config = dict(
    n_layer=11,
    d_model=768,
    n_kv_head=8,
    norm_place='pre',
    tie_embeddings=True,
    init='normal',
    init_std_qkv=0.0151,
    optimizer='muon_variant',
    lr=0.00581,
    lr_mult_o=2.0,
    lr_head=0.00587,
    warmup_steps=200,
    decay_fraction=0.944,
    dataset='wikipedia_en',
)
MLP neurons of a small language model. Each row is named by its layer, matrix (up: input weights) and neuron, and shows model dimensions 528-623. Each number is 128 + 32 x the weight over its row's rms, rounded and kept within 0 to 255.
Before each neuron's rows, "fires on" lists the tokens most often at its 100 highest values on Wikipedia text that the model never trained on. A number after a token or word is its count.

fires on: " is" 31, "==" 11, " also" 11, " are" 8, " be" 6
L6.up1524 [105 150 128 171 207 118 148 118 173 117 107 117 189 148 213 104 152 127 143 126 142 115 177 126 168 117 165 152 113 173 158 120 169 168 165 126 128 102  82 157 123 118 150 148 128 107 134 108 162 139  41  67  96 146 159  70 133 133 134 135 145 116 145  86 173 105 104 142  91 117 115 165 115 156 134 234 187 168 176 115 148 161 144 106  76 185 141 135 109 121 152 166  96 157 119  66]

fires on: "." 20, " St" 20, "L" 13, "St" 8, "1" 7, "C" 6
L6.up817 [112 147 132 129  93 191 114 154 165 107 150 143 151 194 119 152 159 104 130 135 127 109 179 109 136 129  75 117 156  77 142 118 125 128 154  75 190 133 109 114 132 123 113  97 145 170 108 111 164 160 122 115 125  99 170 126 116 159  59  83 142 162 142 152  87 112 124 100 147 151 120 132 111 180 100 111 148   0 176 105 164 117  77  78 123 131 134 178 155 141 126 129  99 103 142  94]

fires on: "." 58, " |" 31, "-" 4
L6.up931 [100 149 183 159 119 103  88 118  94 148 110 126 167  97 140 167 139 102 116 123 154 121 170  87 191  79 113 131 189 143  23 182 101 153 119  90 102 136 128  98 110 150 103 142 165 137 165 125 126 124 110  86 173  89 151 147 131  63 101 162 140 125 175 175 177 181 105  87  95 171 111 131 120 118  66 126 195 109 167 117  91  81 109 147 114 129 137 120 110 130 119 109 110  76  80  91]

fires on: " Tr" 22, " for" 10, " tr" 8, " to" 7, " Cr" 7, " Gr" 6
L6.up516 [117 128 219 146 144 126 159  93 126 123 143  68 105 146  65 152 100  93 130 146  88 133 123 182 191 157 132 100 200 104 158 162 166 132 136 125 124 150 119 123 157 168 146 151 128 131 109 158 116 141 123  62 110 149 192 135 190 110  95 129 102 100  78 166 136 162 152 137 160  65 124 156 126 142 128 159 124  96 153  92 159  94 106 136  81  63 175 136 175 124 163 167 143 111 158 135]

fires on: "'" 20, " Got" 18, "," 18, " " 5
L6.up831 [186 191 128 133 121 146 158  87 173 125 166 141 153 118 117 123  96 106 131 140 132 139 150  96 128  93 111  76  97 145 171 101 162 110 105 125 143 149  78 136 106 120 150 132 183  73 125 101  56 139 145 145 136  68  83 165  64 170 151 129 157  81 105 166  76  89 115  84 107  34  95 105  88 124  95  97 164 126 122 157 119 122 104 106 115 144 209  87 163 136 135 171 107 128 186 162]

fires on: " a" 35, " as" 32
L6.up1452 [107 133 144  78 137  80 147 160 151 157  94 124 116 146 120 134 124 204 166 136 133 155 173 119 127 103  78 125  95 123 186 183 156 186  87 133 101 117 148 110 113 103 198  87 137 105 136  95 161 132 170 146 156 116 154 109 100 138 124 124 129 169 135 138  78 141 120 139 159 157 155 204  96 100 104 131 156  90 159  88 124 137 137 120 121 124 107 145  83 124 128 181 100 169  88 130]

fires on: " (" 80, "," 6
L6.up1853 [110 117 135 135 108 115 203 161 176 111  98 155  97  57 107 153 104 127  54 145 160  83  84 129 110 118 185 116 106  70 119 156 138 197  78  79 169 109 104 146 150  95 131 128 131 117  89 140 128  87  61 167 157  94 189 108 147 191  72 117 134 143 153  85  72 176 151 170 123 139  66 114 101 139 120 173 176 137 145 132 122 100  97 121 127 132 175 125 126  95 156  88 182 122 167  90]

fires on: ")" 23, "%" 18, " " 14, "0" 10, "a" 9, "6" 5
L6.up979 [140 171 116 143 117 131  81 134  96 136 177 124 152  64 114 175 123  77 132 142 168 110 177 227 179 168 112 151  54 136 172 136 146 145 136 110 172 167 150 174 127 122 118 150 120 130 179 182 156 193  75 151 136 145 102 100 146 173 109  84  27 159 100 147 119 145 149 148 154 122 185 141 172 151 167  89 116 172 117 154 149 114  52  71 137 124 136 168 127 110 150 145  65 158  93 101]

fires on: "," 74, " and" 8
L6.up768 [172 106 192  96 116 155 110 105 129 115 141 138 157 155  81 107 158 144 114 139 114 183 129 154 144  95 137 151 137 128 176 141 139 181 153 212 157 141 129 124 108 125  90 201 176  94 140  97 120 115 101 101 139 146 134 187  84 135 118 125 139 105 118 112 119 177 133 154 131 154 136  90 145 160 109  66 137 141 110 114 106 142 102 101 154 126 120 168 108 128  63 102 145 141 107 144]

fires on: "-" 35, "th" 13, " and" 6, "1" 5
L6.up1012 [116 142 127 129 147 199 135  52 139 131  73  50 119 107 107 128 178 147 109 155 144 106  95 129 114 138 166 116  86  53 153 124 164 164 110 186 145 139 155 148  54 115  98  99 104 123 172 153 112  80 118  89 151 132 105 161 100 177  87 169 167 112 132 131 170 122 120 149 163 138 131 138 146 114 125  99 153 156 119  82  75 106 153 182  89 155 136  89 117 168 108 106 100 121 194 107]

fires on: "." 42, "," 28, "0" 7, "4" 4
L6.up436 [ 92 128 105 136 146 121 120 150 135 140 138 174 129 123 155 114 193  87 105 152 124 195 145  93 140 132 175 111 133  69 144 112 128 157 105  83 147 154 172 144 119 141 155 132 175  90  90  90 128 150 142 130  92 130 155 100 146 149  87 106 152  28 166 116 164 144 112 144 168 115 119 110 129  63 103 135 169 132 127 252 144 106  73 111 131 139  79 129 158  99 105 145 158 123 172 151]

fires on: " \"" 41, "\n" 33, " “" 5, "-" 4
L6.up2200 [142  86 137 108 154 169 146 175 190 138 136 135 179 161 113 102  98 159 146 159 182 134 173 104  95 167  80 127  73  64 101 150 101 149 161 153 163  90 126 173  51 118 162 170 124  84 123 166  88 161 145 121 136 168 118 166 161  95 152 129 143 127 118 162 126 181 150 124 120 158 200 151 135  85  83  95 164 134 128 143  50 147 132 167 122 216 131 120 147 159 151 145 163  50  80 199]

fires on: " " 34, " (" 27, "9" 9, "0" 5, " Z" 4
L6.up1339 [164 139 117 122 119 127 131 117 103 127 136 155 137  69  68 132  93 156 115 129 105 131 117 100 156 175 137 111 175 148 163 155 173 125 128 147 185 156  81 155  85 164 122 148 185 107 112 148 145 103  72 123 182 150 145 149 111 128  99 119 156 106 127 125 122 146 148 128  92 191 114 111 141 116  84 135 175 149 125 210 140 129 183 120 139 174 166 192 106 138 144 137 127 139 128  91]

fires on: "." 37, "://" 9, " a" 5, "ing" 4
L6.up974 [144 150 218 142 116 171  87 110 134 206 133 162  87 118  97 148 138 172 137 122 184 145 137 111 151 145  74  98 139  74 165 150  92 121 179 137 113 155 122 125 111  63 132 120 199 216 141  89 117 128 179 150  90 102 136 152 125 107 152 108  91 196 133 123 146 125 154  79 157 190 144 122 144 109 140 106 126 147 103 139 121 190 119 183  91 174 132 115 122 162 147 116  68 181 104 132]

fires on: " " 72, "N" 5
L6.up1589 [109 109  93 116 119 143 151 117 105 149 148 128 112 116 138 148  52 167 146 158 120 112 122 106  89 154  93  53 134 109  81 125 113 118 165 125 176  73 185 164 127  87 135  86 127 117 136 146 120 147 141 162 187 155 101 139 104 170 125 146  94 178 101 177 140 129 137  84 148 175  95 132 113 172 192  44 161 168 114  79 135  85 191 158 107 120 101 104  66 165 116 118 150  90 119 161]

fires on: " one" 37, " One" 8, " two" 5, "One" 4, " Three" 4, " three" 4
L6.up1701 [ 96 114 138 157 196  97 162 145 128 125 147  93 129 114 157 124 107  85 158 160 138 109 169 158  86 144 157 185 146  86 141 130 121 179 136 121 152 120 135 124 110  40  75  69 137 167 140  74 165 103 130  73 159 102 102  71 149 108  65 161 132 132 134 162 138 154 117 107 147 157  89  97  98  89 174 138 129  79 147 175 145  60 165  90  28 143 149  85  97 142 108  83 162 122 145 131]

fires on: "3" 40, "\n" 12, " U" 11, " that" 4, " also" 4, " killed" 4
L6.up855 [ 85 100 109  94 135 121 121 147 121 111 113 151 102 123 128 105  84 131 138  90 123 139 122  62  84 143 120 118 129  61 164 138 107 155 105 145  88 199 148 116 126 124 147 147 113 174  62 119 154 156  46 211 158 151 106 147  75 153 101 144 115 189 141 167  68 185 153 135 104 104 137  93  94 110 150 163 175 169 119 185 123 120 126 127 174 137 166 182 108  93 127 106 117 193 134 143]

fires on: "." 53, "-" 12, " up" 6
L6.up904 [ 99 150 125 141 129 221 118  79 155 141 139 114 153 129 114 150  98 137 119 128 122  88 159 162 154 115  92  75 100 113  93 148 152 111 140 108 118 166 131 129 113 168 126 142 158  97 113  59 126 100 149  84 108 136 142 126 153 107  97 151  92  58 142 120 169 175 116 144 130  93 107 146 141 221 112 114 226 188  97  89 155 123 119 121 166 153 164 136 173 139 120 173  43  83 113 103]

fires on: " a" 25, "T" 18, ":" 6, "t" 5, "a" 4
L6.up1097 [163  95  85 115 184 103 135 174  95 103 127 126 108 147 146  98 159 160 105  74  77 184 138 123 198 104 102  86  69 151 123 162 135 124  70 135 150 129 139  86 193 129 160  82 149 117 136 107 177 127  65 151 186  70 142  83 130  97 142 133 142 148 134 109 104 154 164  85 139 151  85 123 139 110 215 169 101 108 104 107  72 132 114 185 126 184 101 148 117 144 163 102  98 138 165 155]

fires on: " |" 93
L6.up2445 [106  61 127 196 130 138  93 162  98 159 119  93  84 136 216 180  81 105  88 145 107 141 100 120 120 145 142 120 184 148 127 128 147 131 164 135 122 169  60  96 175 189 136 158 139  80 143 150 134 141 121 160 154 133 150 102 120 160 126 122 126  95 156  89 140 113  81 103 132  85 145 166 138 162 109 126 206  67 198  37 177 110 105 134 117 134 124 180 155 112  73 132 111 166 171  47]

fires on: "\n" 68, "," 5, " br" 4
L6.up2219 [158 150 161 124 148 110 173 117  93 122 155 112 129  95 136 112 188 132 126 164  96 168 117  93  92 135  86 107 140  38 169 168  98 110 180  91 141 118 187 102 123 136 114  73  99 196 144 163  96 173 183 159 170 154  73 146  46 150 201 142  53 142 110 104 138 118 151 157 164  91 142 163 180 119 131  77 183 153 112 159 115  42 119 154  42 161 152  85 182 138 137 117 107 103 116 153]

fires on: "," 80, " (" 7
L6.up1209 [170 138 124 162 132 146  81 102 140 140 125 177 153 163  69 227 121 141 101 100 174 159 178 109 136  52 150 147 158 129 181 158 138  92  87 154  71 143 119 133 133 112 142  41 110 155 107 120 138 106  94 130 211 130  87 184 164 131 134 155 144 105 143 145 177 173 119 124 177  90  93 136 176 167 157 142 137 140 177 129  58  55 109  87 164 141 102 115 143 117  94 117 146 142 108  95]

fires on: " " 58, " May" 12
L6.up1769 [ 48 134 138  45 105 146 169 132  90 135 132  71 162 100 124  92 155 161 146 130 137 134 136 159 210  96 136 141 112 130 106 208 157 137 151 128 114 124 104 155 143 116 149  49 104 161  85 125 114 147 128 162 116 148 146 162 117 104 131 120 152 139 118 182 130 130  66 146 147  59 141  80 138 123  91 101 142 157  93 156 133 166  64 120  78  41 117 111 148 119 162 171 160  98 171  92]

fires on: "'" 49, "’" 8, " and" 7, "\"" 4
L6.up1763 [115 138 112 146 144 137 183 125 135 143  96 107 116  94  93 129  65 139 186 195 125 190  58 101 128 117 208 109 152 164 101 121 161 191  99 168 172 170 100 108  88 132 141 118 182 136 117 102 139  98 166 112 106 131 137 113 148 130 171 135 157 185 119 180  97 223 122 159 133 145 144 130 128 170 150 134 199 143 119 162 110 101  61 125  88 132 144 129 143 132  82 150 144 134 139 149]

fires on: " " 64, "1" 4
L6.up663 [ 96 145 131 129 112 111 145 145 121 155 154 162  93  87 104 132  36 174 168 147  80 127 113 118 103 140 153 137 153 152 108 133 105 128 100 106  99 139 105 167 117 106  54  74  74 112 131  85  93  77 153 114  87 146 113 140 127 100 139 165 148  77  56 179 108 122 195  74 163 110 170 167 132 203  76 102  68 121 103 186 110 166 120 113  63 131 138 144 160 118 134  98 135 153 154 132]

fires on: " |" 70, " /" 10, " " 6
L6.up588 [123 125 121 152  96  97  99 116  99  92 134 127 134 139 140  81 148 108 104  87  81  91 145 122 137 115 139  94 182 104  91 155 181  71 200 156 150 149  83 148 132 127 104 157 137  70 144  87  81 129 110 114 145 107 136 174 154 118  89 140 188 138 192 112 106 164 105 122 136 140  92 158 105 120 152  70 119 117 138 158 172 127 126  89 126 130 113  78 147 136  77 125 113  88 121 114]

fires on: " A" 26, " a" 21, " " 12, "A" 10, " An" 8, "6" 6
L6.up2123 [128  97  60 116 118  90 144 136 203 189 107 151 159 110  57 129  88 116 128 187 117 141 160 193  98 102 162 174 112  72 141 128 123 126 128  91 120 110 125 108  90 129  98  91 142 130 117 135  36 136  85 156  81  88 134 104 180  83 138 121 150 160 116 108 104 188 144 132 158  76 121 184 129 132 102 115 155 108  55 132 197 120 105 157 126 125 140 109 153 164 143 148  56 230 125  69]

fires on: " in" 29, " " 15, "–" 13, " Al" 7, " second" 5
L6.up2487 [101 116 114  89 155 161  96 171 155 112 108 111 106  95  72 108 128 191  84 177 152 143 102 103 144 140 117  45 145 195  93 100 120 100 137 184  89 159 117  97 125 106 140 187 141  50 166 102 204  99 122 162 146 117 120 161 103 134  93 166 118 150  45 157 139  96 177 132 126  99 116 132 131 112  92 156 115 162 165 107 113 106 157 156 155 150  81 122 156 163 105 132 115 156 105 113]